Weights of a small transformer language model: RMSNorm after each block.
MLP neurons of a small language model. Each row is named by its layer, matrix (gate and up: input weights) and neuron, and shows model dimensions 96-223. Each number is 500 + 50 x the weight over its row's rms, rounded and kept within 0 to 999. Numbers have three digits each. A neuron's up and down rows have the sign that makes its largest values positive.
A block is one neuron, or neurons of one layer that tend to fire together. After each block is what it responds to, as a language model described it from the Wikipedia text at the highest values.

L3.gate452:514551395523495462530594463505542517589576446474584558625467544494568564561572524529614517478409468543444500437502460473452479420514380571488514484443522624450555475493450513617410562489542482494512581480444472542603493436534464586588593543518504486515484577503539515611513460422523546522613415479523440479411426442504540527514586485409411519444495488511543426445432542560521516500511
L3.up452:509504548489445397513499562437515520536500521599521600486435436469511531541558535593550579578405441534564473423399488509536504495575447471376516484504518547492491523573464529557547515507534450515523524511493524531563469447479493385448492481593421441464464427523517498605457594471442560467616421381453543442550562470511523596466507502429504477496522421572540512433516449496574571457533
L3.gate908:488522500497431439439487592424480500454505487479447523592474501489531555609603462543514505490513498499478383533563563433506507480554424481545576489498559516454483505499514565572510528487466528378499546508552462553498477587512430539492474524449449495532577467467462541493375484407523480621504445535461516560607456514534499506478491506502634546567465422497492382478480499540449501562473
L3.up908:514565516551420371484453529535473596490455540521574548534524522474618603509597479483493564590486374531478521553406588481486437504552540551453545510485477521476533450546488541480442501471544561606527619484445508507485510558525496554633624472617411508491541539500537494492425441488512457466560468531508515483532581542508472474423488575480559561470542566515506534493480569469507496498356
L3.gate1638:543491500507510428493455522525476533514451550529496487514512545510569578543512472416448521540462492453472438550466495420553468499548514536540567446410475579502510457492488540559575368428507542597495478459521345430518394558532469518500506485518546502605507451494512570474478504537476497527425501603506544521595429561546449474555484570405557451449563547417508513521416497590462476459557
L3.up1638:547555508497508438543483491501434539523437520557540462538532504499563542511515452448402505542425513453484452515477508404541458577528525531581512438392497564486457500478507540551574402455527534546529480503507381442537401515495484466475558485532558517573510425473543547469501499537464525521406481611550526538584427566509478429577482618381569474429577521407480474559465464607435481441580
L3.gate1691:571524407472554482621516451513535448549554421441495500521528489523445561499582517450511588467456438523494473445510544352557483601581479472467455533544517503430487463412563553594542462419605529495442497435468456413423464512535509458483443477508483484521524493563555524498545534445489476540603618509511449527473582515509446556485553485502439453519503504496482485468585495459519483467469
L3.up1691:446491474400442494412463580494509555541545465485454427423609448514459569473463393548550524494447491365513563535480476511537487477497500527552503477484457496468565545554452466538506457445405577488527575477573496528593454439491529547481524546523408534581606439432507492483571598532501561547496507502509482510481558508500457415458522535596533528490512449512455458553466510455547562628570
Responds to: Table header cells

L5.gate72:494510422556452457541524461613448554478622513555507473495384537473472487480499452511517472440456474519590540565509502450445457526596506512497538547530501596521532490477426519543433480530460385512504491577477414543416571345494613543518397447370413555532460472463491410529477443493509452484429525442464564543592459520531520484500425492540506506523562519386488642600509522466566527522552
L5.up72:510446519546463559521563487521514486535488533385471516580542480472529516512468504538504371457465520547506578470440442527513494503463545566481444552422503425586542550495535458558500570452540420577525496556558531514419519496506627450510399532477509563561514555468491506537505432545581466440429514576495443522628447555501455495448489589535495525466497463453373515542457417563534503382475
Responds to: Year-ending digit pairs

L2.gate139:474550529465571486428475447485485525459560525471527416461532466581375460469536500411600421440525483415509471463436419392530510385463549434486551537497505494467536523494445450585464450442487491496644524454459489482532410520514526538465542420559495551539420494478509505524420515522535535542527474433461394577600495542616509457434472621589618487442587534551534499518516338533482489425475
L2.up139:569493494541532593530483513474502524511523526517494432442477542568563476536470550408477538516534459508513509584518558518499409580483469403517431509530450465451500502481397496485377521613492496425478472553519575508520500448524453507457461460427467556607453580488477474484515439503471575523553474583433542396493468495502489506495547451489455590476529471510322443526473525489466489477464
L2.gate426:493517467411481492540479490405410516507583479468544549511523529535528557588512546410434456512533379452482496477421587446375430430636488485661379520408578487404536514428489551489455533518445501471559565523548471503525451454507557496480606518427495551592526525404531484535422507490501455510511474573469541600472485463446517503535577510493595502573533527494504483477536508473385543439498
L2.up426:415465529466465458515539530466451567543495491507494512443497475433554550592547535444499393460563550449477551547528506551506496534509461467558488470466514585522473467456522503440460474522576418464511496428504522519452503512508540524462515479399487549523463464456448493519515559440493472533594534392444515466520445477434547493452614545470566509612494548594471537479559514520465475491538
L2.gate463:468507423378424481521575524480486521502536504440581445521601489472538471575491505465491447560425471527492503498510526533535541480480461443544459507458452507521530520389513506563506570459483519388598494504503525537474503531561534455532522435550487500518394515441451508589514507439524557413505413516490488458516528464464528535527548482478530439546593445499480449439469436536460454501449
L2.up463:447574606520527413408475540461490588608514536443467538498553474517589495552452512488477507492502535536528419481430407474440565542472501450477501456384487540550494456526445491490513478554433533424566611456514411394456457419616440507494513446587427568529591538523573546554465460507530549462563486542461505626436504483462437526485561577447493543532586537409604394579459500564511461530571
L2.gate539:479349458481500500482473460438510456515494444449506408474496420573539509429417514425528353508511605437480439468458532467675492500515473434552429445526521443495494553330479493529456467499477586475465491466548422470503498512462504436510568534498542454556514495489518457465522517571642536586502430536506627454474441463530547406528540483578454546502478499479571430520482520472517449485483
L2.up539:474445474567541588470509444577398490457513485474550543502384584483557476430438529508516448545525400397492461473543559537530520557407521472465444581546598545482532493611568475518476537517445554567529434520480465542577591495522594525545526532536515509523455507463413496541533427542489477527594470520461502489522466486563382501511518556433547493548506502517499404506467481462472512501563
L2.gate663:541517491511526452504511552481514461479451476532490576495437462508394475419471479431578551549545585466465436524533480462508512569450455537570502460547570483539508589615449347495450445497487566473521523463518555459531500454535524435568502526602475577452493549523489501508503473531539453573442534530500462565555504510553425501542500531476435470507468504514502553548446464560576455393450
L2.up663:480497549478493494504519473572397454528448450478468435474443468392428441393546553552498542555447449479601552470514590500510531466500554598509487495456534514465484519506494547587526420499375508508455532393499422427419475457471596554578483509442504495443463451615544451449629498516435464562464422533506444461516566544544505474449542488559462507511499509467531469554469462558501590500425
L2.gate787:515467536615461520519533457446575543378528505488496445474409528538519486506449475503528491527376497570368539507470534471500448475418499456473438544504431542500417514484536497628493588510502446533457540492468456488454548485455587459489597413526502528486481399482500563573559497542470515512570619577388414533497553514561446532514538496395481521431521434474512525530548501545513472533511
L2.up787:447494464513506515408479485454481559528467563572540489466570496538600444541518602507526435389515454524475468522519572489431531482481525442448531439458522584470438572558442532563471434469579493468438515585554514524447506453535553541522489516493543454506585478536601523540492459535481556307543569522530483464545558471528486485495572607538526483572481478521508497420517489491526646523444
L2.gate800:495534546510647436538418474395495592538521569516472569446537464482542514583570533462508523478529460583408456473440524460431514533539553532532405476563483481460490545476523508471540529527544535462543525502501460491455539556517552523503461568420523469471507497409521538556581531388381472497541562557459466552574487472520430557575513588501502499505516513430406426475451489459452488480485
L2.up800:576381476511454473526490510534536491495591433489566393481570554520490536496562512441516473440457551490464511505594498577552433508502474509522520595502533547472371508517478528579496480453522411445524536530492533486454451495534540491476508553546546530469545445524502523403437522476466513510541509544498502561476478407524512535532503561466529529636478500519531479466523543426563588446503
L2.gate829:422467493529484470569488506399492436489546435544494491399504481452533529465550499466474483561438489512376535434463674554499539534431318462519488414601514489416582493463620435506421509399478412486579473467507465485480453452504565582521545546529457473407494540488549503512524531527485454532565565401430563448509520532476546569466535512511510487507518449525549423451583434481486413465565
L2.up829:434445525479456500587487496488462430472495458560504507372479504562522456484515475490390468543453514493441549522460627540429489516546458489553433498481538424487551485416585522472484472475489430532465517547571498488481485426460562489475473527501521505469539515505518507433489511502550425521532597399472442481513537447503518480487535538557511508494473443488493437463601520484621414394505
L2.gate917:472438457526506497548503523559409506465555460463458554501364488447509487539405503549505428435465551422541424504519545471520452484479553475527545400501478522449511574546554507528473434506500459526465533492505462507432493474462474494505513572442485487561541454537544523452572519418415445592476442537518565502489441428489462474542464482493542505515506481482467596518542397544474499471399
L2.up917:461435535447511478413504542468501521570489494477544511561505517504480486469541506446493511508554508481521478446505476432555495491540537602481458390455522568535441480364468475488633503472529518618463538543412558490452528501598454526470514508449497416545545513535512513508531493420489431543495519566425508488595373520392500498498471555417494428458528532552506443456424516536575479597417
L2.gate1098:535492433485515481501520493478503508570501501523581465500521547515513449503441571433525510477539438543479441513509514466475483520444466441553537480529454419416477503615396571537540472537443569572578502384497465492487470469452452508419547538500480506417492516479554594540513476494515504559581521434445503558596517464473545616529590483473436567543449383497465478462400411497448453472506
L2.up1098:491396515488492490620555515541558418490522543459521491375509537465463529468510540487494574503510448507500458465529573453513523504429532514492486550463521518470492515480509409557492551513583539449461517448598539581426502433431445519482467550464477450476529508516466511530643502519472567542540437478453501477406498462523533537617554513576425444584486511411547478444573605444580495546491
L2.gate1129:515369489517516474517533508477512444436560580503512500432447449581443517399433555540472523514536491491499483343553547496557553492510383531503448491521475498461530460523429594483458633457482543611461551524492442552546449544429533486480483572362471453455489583550487580408538528494532541415605470529440478476452431432435532663486416578462536542472497435506540453536492549442501431504478
L2.up1129:520514522479439472405470498502464491467500504498468507472422537451519448442597502494483470485510516419541475489489497526539517476521485444543523491608622567500500488458500567481449478474494604527451596535560572504499399474492604492429432466535502504482395476537535492517486525498501433531481472559541437498482449475503542544534469525583458524475491460447502478497672472542524501550528
L2.gate1450:436462594521542422532500404470479456497512539456486521499478454523575543588472528523539531425584488469488564558459491485478519517442513480582393575515478527470504420471448594522467517523562523470524538496574425397602446461550550616449516472490450546407528492472412500503507528555566464584572480470511462419601541432524481445456509609520553514463483538537490479574517454511399567505519
L2.up1450:496548434509523576463510616440571569372576587531480556526523559514452487541532559461473450522506601530575477533523550473542422438539564408529480458553559366493495501474675533510495455541477336597528434521507435529505528483436638486443518497473464432543445465467594544496481509440512511465563661490425468529457525559563580532520539526543487575550449508597455474501492414497566492492488
L2.gate1485:444446483473453521489501494557462404354524564516506482470529463549490494500552469493512407498482540506532455450537489367470456490489496491530449548528531533448512559497489465468390512425571484517486504506480522501444383453502591508561477558455562568452500452494488491462477489444572438489499573471496545524458448501569411519446474551514520526498530524479532438514485498516451560461459
L2.up1485:460444429399446589484462490439505496460516553631468457442523437502520435492479436572487491550505523445498434536481492436499533496488474535554415445595584558529515480552558457516390482443510550421524502495556498484491498518507521459503541514514547566472474520460490506482490536465511453624454575533473472466502512525531512597500438590506434543441536489504494500597529492543520573550416
L2.gate1736:448524545451504462510515478445414478471403501507431526502481521535545451532557513484498478449442432470447535485392448417511521461462498469493528551412488497496467514462440609400488498498628470459510568459511428442502503434452511508528440522471484567562527592567435430563502463437456439438541562528428509491430419405511528513494486496548580449437531429525508530447456585440512580492512
L2.up1736:439526567562359462546543510505455527505488438475504517497474482488542501359439527452533501417470378437431540437513517444466545540494467498479447487442514448563459501428552457540465448562474501497546440548472415472498437579471519484585457519472545473555575432463525534518512471535524485550495561510589495497503481474438514475551521563466438523569634493464495526492555599442568489559454
L2.gate1899:431476499475501522451443495505452551519395489487470427419608448543517512486565483518497441567522569480431522514508520524511514529511459490595483469563464453514632558449527516376503431574535479452516540463523502498418505504491519430396499448523492503561520574450429563486438527448494508523413533404495556474555450495489501457489542567596584540523547484469537492553475563376388525493541
L2.up1899:500532600555533520488500486536410590449404523436363474494491534439463469509537521487465445526478543540512495440520538515475544601493513516487493478548517509483546487595428427553478492466577528476499518456404527479497502408509561522498396450590456546524332579485475442481516515496491527459449510448489441526620461492499532458522465614502562602512471546518512426495519547485479492500595
L2.gate2007:456472442535533602495587509483503458408448555454490491485467628498557441525417616469477608394515557491610543593483497431474448442480458484369522435480541523417443485492427446514486413531645505464478501594496468477471551514538477576441495540567566548484572479473507557538511513499463540489473543562456480451597469469461322562506522492413520349517454466506428512473569528501431545573397
L2.up2007:473553425526437533458516433389566464495488495497451537476522490516587497459617536505522460490470398456536600569549568557472498569514498496637474503493456525439437511435556505542514470481544430551524436511531496463525511510533497477537518489535609537473497444483546473509555547504518571529429618515549507465505465525405564549519557475576377564516442516501522473427540453510481543526473
Responds to: Year and number endings

L5.gate1205:512535487541534440479521554480508475603521486527506576531602527480496517491474497485536443463465436588461435574443549419530515509522486535485466554459488516448490522569541486579599589501511518540435500569456526453504545447465454536575589611501454518548470497501547521529463599472481460475609532569484488465578476572433503478438505484461489429494508505582520562516549484524479483493522
L5.up1205:506452474489495489456509537535499454546454468487532373480508520549269448520525494539552554497511483654528490503529505529571534415420542557459485563488511524460493579585423452554575482416489429419525445549542479462422521475431635362509494478476527482532461449457541501392515558462523534473491568519483528527477475525422514562541554442458496482458427517559621575485540538488509514425442
Responds to: Formulaic phrase completions

L3.gate294:547350386457539515604527548446494486450557503516548502578479601496623531472473569534498414434464474548462406547515468446518472497458446499543526460535517464421512599560436538302448482478473494485438504516508510481518453472455561518591460493542587550451517508520449474551438504523461442570570438495476521626396490533590535559463522499481459467490546517598439482466530513463567468388473
L3.up294:519416497516517502534439500487536472462523583549519498483568531527563442549528560487484433403436522519509409545429540467508529509528493426473528547536612506449436625559470487426526501474501472494498598565545410510502474516474580425461460496535529510452583471486476531490513483550448505538546429526430534521442527463546515500561570558491526433477508512457478303450583471417476535427444
L3.gate601:529435468602607427506572440442533553310450503402473528525461465486401494483467564604500463445504526491505430446545547592571458393439481503536511551556528451414460458484548442502448471427522592560514500482390496481536528597529512524562414477513512499488502472447488502487459505475372564524432522519466432482470558483565531495412510530472413456575493518471406446569489441512475493499608
L3.up601:517472452512559497442490471435577488526444559555512534423599578501514477638473510456480600454435548607446412619415493393482542524435497512474510556522482497453494608492442486407461537512457403583518503467474545439496477515469621486527504488437478489490488500528481508498470517546493482496513492523512472532432476522602550518505551524466465457551499508542492485413552534518420487545474
L3.gate1813:517470468462489407624554549432574495509571531493523539469555558556562451549532536469524471543498534526448378473491520366498432429525452519460528491504471462511538457525494470523504501447502441509463592530445446486498496392591496515545479542452517514489491403501407606498504451523457525490539479453482506678513467452523557548440459427430440506538550494518430535542492470530604496432512
L3.up1813:501339441490540498481497535533473514381578599504428475496488514513489476499487531538557511489427527546522616478535453538541479437457512469543478544456574461494434559550489518466451552565462543512475514454563520479510449427477545470459523471584523501493546507429455424537524572502468511491573449509527493441460554503527491482438617537497453430473520466439399435485540530501514521459457
L3.gate1972:473489451478572495513486490454538523410501546525474519515595573571544542543473541437498496463467451528509510654506503487594491512565441475479515524616505548548600538510476488504404558474447440502475463515532436474528514433507571508511421539523565438414527458492447534577429472477463494500468565496481478576499553517545501537434484584456453481521516504527430401509564408526423478518430
L3.up1972:512494499507557461505630485487508420471557557508521395486485522537410457517494552530528401429477499490506458473476522543476508403487438503504463599556542445395478551575606468502424364503503569523446581563489490560522519463655524481492545449563439526452508443507438539483474442411402418532579434517446492529483476449544498531570540536490464424633546576455488455470506469508461495363617
Responds to: Year final digits

L2.gate217:520393531528516460546530489437537513606524515472495465524515554454433546380447510484613514489384355496524521556468548441484472555505447421566493428383538426447466481512529491510485435533528549499493426490444510454487513404506462478475618516535611491468463525461534572549442407546482539481476455416494520530514510530526472511516587494496572410480509494463435502526413517491501452548480
L2.up217:607585522496477557490512476561418516510517543545500521609465524446456582567518428528481546388472362552533582544523449569565525509537509505479524430428483577433502469539533529388483457503574422574490451637519484406518509456555507458541514502514452416478491538534460409544462560554465512483539452509476407558498456497459445372465418456468582498450443463598438560523437457486430475461513
L2.gate396:568547386485436443502497593464521520614692546500579466575501557378509565565455474456543547525484473472339507421471578542567524545491430481555511452483482535532551395538520361524502425507408459434540543527527555484485585549475522507497587457496434544556479480558544453462475474569534499408519459511504463546624531599470496524448502488433477551540508458507519580519472520544456511512467
L2.up396:395489563502554546523462505514548548490479483469526519479473436433451560551491582503554475486460443532495514529486558474478477430486537535414521644422474523383510490441476429481415482463500437566424472488571570509463413583577445521565513513606588484513496513421506438494514419464516583457571425418439463564501529494470442470448490506518421432464587484458474438400500503489439520542479
L2.gate406:440424405508465416528581479474563533466471440579567553550542540557426575554511590502503535541458551511555313448513549419567495542469550569596575488433537424500467521412580515517491539516544486549452579428492508481485490553470502506442519376577472460533511432502443492407582346512473514521430442506426510522599460526520512527515509467579527416456470510547531461449457460446496473480539
L2.up406:500521599483508442546525514441500461532419441520524509527497504533388541464545500563519495564505475548480475572413426523566470578565450521426479473540458530447430523451521478612541523517565555499427472521527546526550523521448508480503510509489505462515461498524543440540423529538573519509509530448449471471383557538541568514427597448430451533517402452505552661536466561378435484508535
L2.gate469:505576492531452491602462504428512463608555485567503547455421512482541494562528590556463581518500445528516436543484472418628400447482480539482602494519513517473547530496469363467518480494512518528515486495392540542464530450447511532565502465514470522469433515484555518592550448481403461479540497489461515554455533488510421511474529574426427515511462460516440410539441487460453527456476
L2.up469:520570477494448475540507531531589510589575524525552468532471447572586548488459487577510543525548418511501572417406575430633472454478509544524582533522467524541497557466524443516545544461537541513505524467457545457528443548572490487493557505473502513422465411410536483452440495453495562429483518508494434505528537587479469445507479464469505491493474511468552533462477632422413533509550
L2.gate518:550548447559527436455491482529408521576584467513400613533493512530533498525461502492543568453514416534522389452398568492608517536456472480476551596492407497532481556448592543520525563563538559420510499575463539489566525473518449485483547480632492449551466462455546466573409406539571593444627462508552405554472519468567424508367496460477605467520523528570489533482470543435467545526479
L2.up518:447466527485536568558455523528555559548526532519477507543547659448436470491485455441498426574441577448566564556469548460550475443531483458577528485419525527533434522527534492494474351626609513446460506513452572615565483501388543491469404508543528535542539494400556473485452461488520548416520460451553480469502609448470507404529490488538543461437442476513519556617546519476497447496492
L2.gate524:449594487487435475472559441429449443458499505507491506552458587569435458475437507499509468452487515456485416475480574507587522535502491529488617440528463546474401540518544503566487511478446570468509529547488516444490534455535488483544460446572520527553534515420492506506480463545511527444537422482547474626636609519474504437515416491526535470498491547521399426544461358534455552553557
L2.up524:499425515548505477466489435472522444634555538545479552589583485477457648605464496545511458454584465445545497515528437542435419593546556459514481477514445553519438569520500567525532536500402561502504506510488527472543477500553530590524497529395469499511551526487500478486426530497499509522536425451523512484461502469545529430359453404527445523431589460526514559514449471470505478550554
L2.gate536:523565475534512487412539511463493431498515505455437593468411553471361622427481502503517403516527541460503526453414522504546479493343492452483542623388489483571517419500488579512458534459509506453443446519489548482474508492506548478527454531508611558553570451469472474492456470556444482437588485471522500536525407506495422458425499470466578448505496523553520512485475518527549446521537
L2.up536:424506467478469430519478564420532534343578490411492527441561509510461512491478468633522612495503482518422445542495555474566507478520499520481469570424497530557478499523485442481486543493409447459480503508486477473509541435473598526513528527529467496540570588471491575509403486438498561516583461531492450494542519532534521514493532362398583502442479612553577584547562594528569454482501
L2.gate816:503535537463454392570589531524500510599595482499542449497430383619491449501334553492580509465562474540619360552411487500541485483488458466469498531492533530447449432506511467409447547441477462505475458439485400472482581519487433514497454457468438504510413530483583475460430431451533479506505509460548474555512603493473461606548467490496554524462608485423621464572521422446420542542452
L2.up816:602426496444539506532427409567475518530504587487483513572406536472546518532460480428467465530500550516547532431497486479433479586472538460509473535515502454469431527521466433465434473453415525581519483577440539506465483481569500478550489481509419517494555509531633529548523518448542500475442423492410529623602534453430465515590480521520576523553482411493519496470410537506445354460498
L2.gate989:572602508473617488560572577434444466519531499504473438491395516512499468519544467585499509528453452430491587523576534538479582502513479505515531552529450516473444486434557549530495486488499417473468532500545441494488596550445550475442534457526530506499455491427430496634546493466485431468557485540501519545465473564423458525376591500452480480524491578550444470563493520505503501521501
L2.up989:568506529500494511451543494456499520522494466548598498510532439595486458455491541443523518445579526532507394466534557451576477526431404522514470541573484516465508452456421547502519543510450475465461506625545520448497564427475439512501553488494544551508561486515514565386476385544532538508572465532522590538591439451504527507516421460473443478477579515661472500529458486530565546497431
L2.gate1146:558509522557561520518461455457465425432516531561514492551542624528594524505492534552517512536485428542435581543523505495439497522488511487586550519491473530509527520402465450499471593408649512422608491447479467499538533439382567538504477519526566458484499421507487522517529523473422468497491573432464548466558602442525538466416516546558410487545475386549462445575443446432457506493610
L2.up1146:557557516452435394485571518458504475512438519568500473430447483483496432400495484590536541542462533452451464487452489466481465480492425556517496504443490498504449540522488424482483484543522566454467520507487460607430569460550492500508544493458460522542460497543544496504405422486384531469528409553552530617443552434601545479476424516392458561458594518384519479495454624369527506559494
L2.gate1462:529470514493465448612455505419468521498461483475474465483471505549555562434489475481610511480475513413338535499483513489573472564449442540488506513518451420442512443542437443459460505444580503434520444590526455488532488470443432485489568464490462463397475495502510510462510452512356519479468591449434509487485507534538462581355480477428417531453407488610496530497539588563521466546537
L2.up1462:448521533489488483609413518476478446495491486502495475540506530556463590552538465518543514392535538425507524444518530475529514508514525442517464500472532500497478480448533515381573515495635542462610552567538521581559521461472356382509551496493576477446563534456409581485590462523454476434474505465419353471376535459537459488444482526470495523522426520550464468489569591472490467533521
L2.gate1558:405448533504528440550549546461444453498570512512478515590500505523556485433515497563538461442495512577525490552609431503537493510567482538519579468562478598555559422527545515479521492546478459505499552477475545585488503457599453534506505613405529484498620474474491455484560498491520549442480518534479538586512491490583576497514445571535444477566550591500531465492435639435514546558524
L2.up1558:506492424415441456397444499522513479529538472550406465596527469636470494478470515546531490579530443451466393441513479464600522499458500497473495534449464536476553492596498581394632452530443468528534530521566505498452459481511583497540499491544548588354481436519431439490451518588507444509611470466392476612447529567514547516354527395318462490456445425538529436517452510563568497510446
L2.gate1613:534525530479471479557474591483471479476501576572481464512491455482589508460504449514588589478527409538548437587495543465552526506528437551453525517396438504514556592476465409438475550549446579496490486526454538464458481483461566454481476547552453523454420452435456558597377423557544519480566386526429450460480519463486468484428521606431478457457495510532509542527504566533552465373545
L2.up1613:558520509458519509481377524462501401521521421547587419547466481512620457496524544514534608477511533614553523446447566500454499540512444536493514475522530492465479434551463485477448523594570512473433482507429507451523588432502448518503518453422504525413512492496511471467543421441529542415529491535493533525513442536453489467544519495455424530400626478530397430452596480557529484616429
L2.gate1714:604565436623490466502520481445410547495583477492522516423456523482516472485452545442541638451530484461510506568496491432555522542471454446561573535502562476546469510513480433611437450588508460410438541512418555590480526479533492502450482510627542477485526519483529498495390450544469535514526568511440507531467536508548480478610363430412525527546548474588531462482452433595523496535480
L2.up1714:481505489410347541531446617483532487537476457522538552608506374596532518465527523542534623524472557508587451489480493421634532484563425598486497602526541545495542475464529544498488495615538538557474532433442375447423464514579544519526537472476422496508486512464497442512459575511461593455490362536473440426562488571436587462505565478544486516481522551473561528490480552414545510555545
L2.gate1782:658545576591570495500571495438437484590559453489487573484438457447486420505517516537540499445540525561458357536584507491477534437467434578531472520531490554431463481457532542644420527516518556524512546513466453565487431488403599510540602516618430505497450489457513550532468463522489484618496435521465584503510445555544510499574533436451448528522547562569478459552407551520454410550513
L2.up1782:464604484496424528351546443509474529493458521453510606540495488536657518506505465506565486465536403480539539482482541430506430565489596466494570548404483397555444373517499534487542457473492475557468487489471496514503567490445468463551427449459451485495398430543496508483429494536571598548506428551513515477477464547422441454526467497386504430442493599515565505566493481435490509483623
L2.gate1956:531469478562514418526524539476476566511556517393405504514502524458516516545495478485596468543412519554437397541512419471608577463494536471586576462394572517546537486492504553603447441477497569493546501439425492527498553534518505429521549406517635421503410482382564464492529381482617493540513473548442617518491473527528436537493503512495509500546580503533499505524565497455446569549436
L2.up1956:558504543454531449578579536518495416493550506491582435505591492556550580499504467514549477525432450408518518570444468495539519530516489461529493491499531385446590502509509495549563547552508507476486484552493465463499478469503480500588582527462437429489446455443465464464510456484343533435509484523489524462538500585570495471496409581551417505538516511509488527482519577470489508512478
Responds to: Table column headers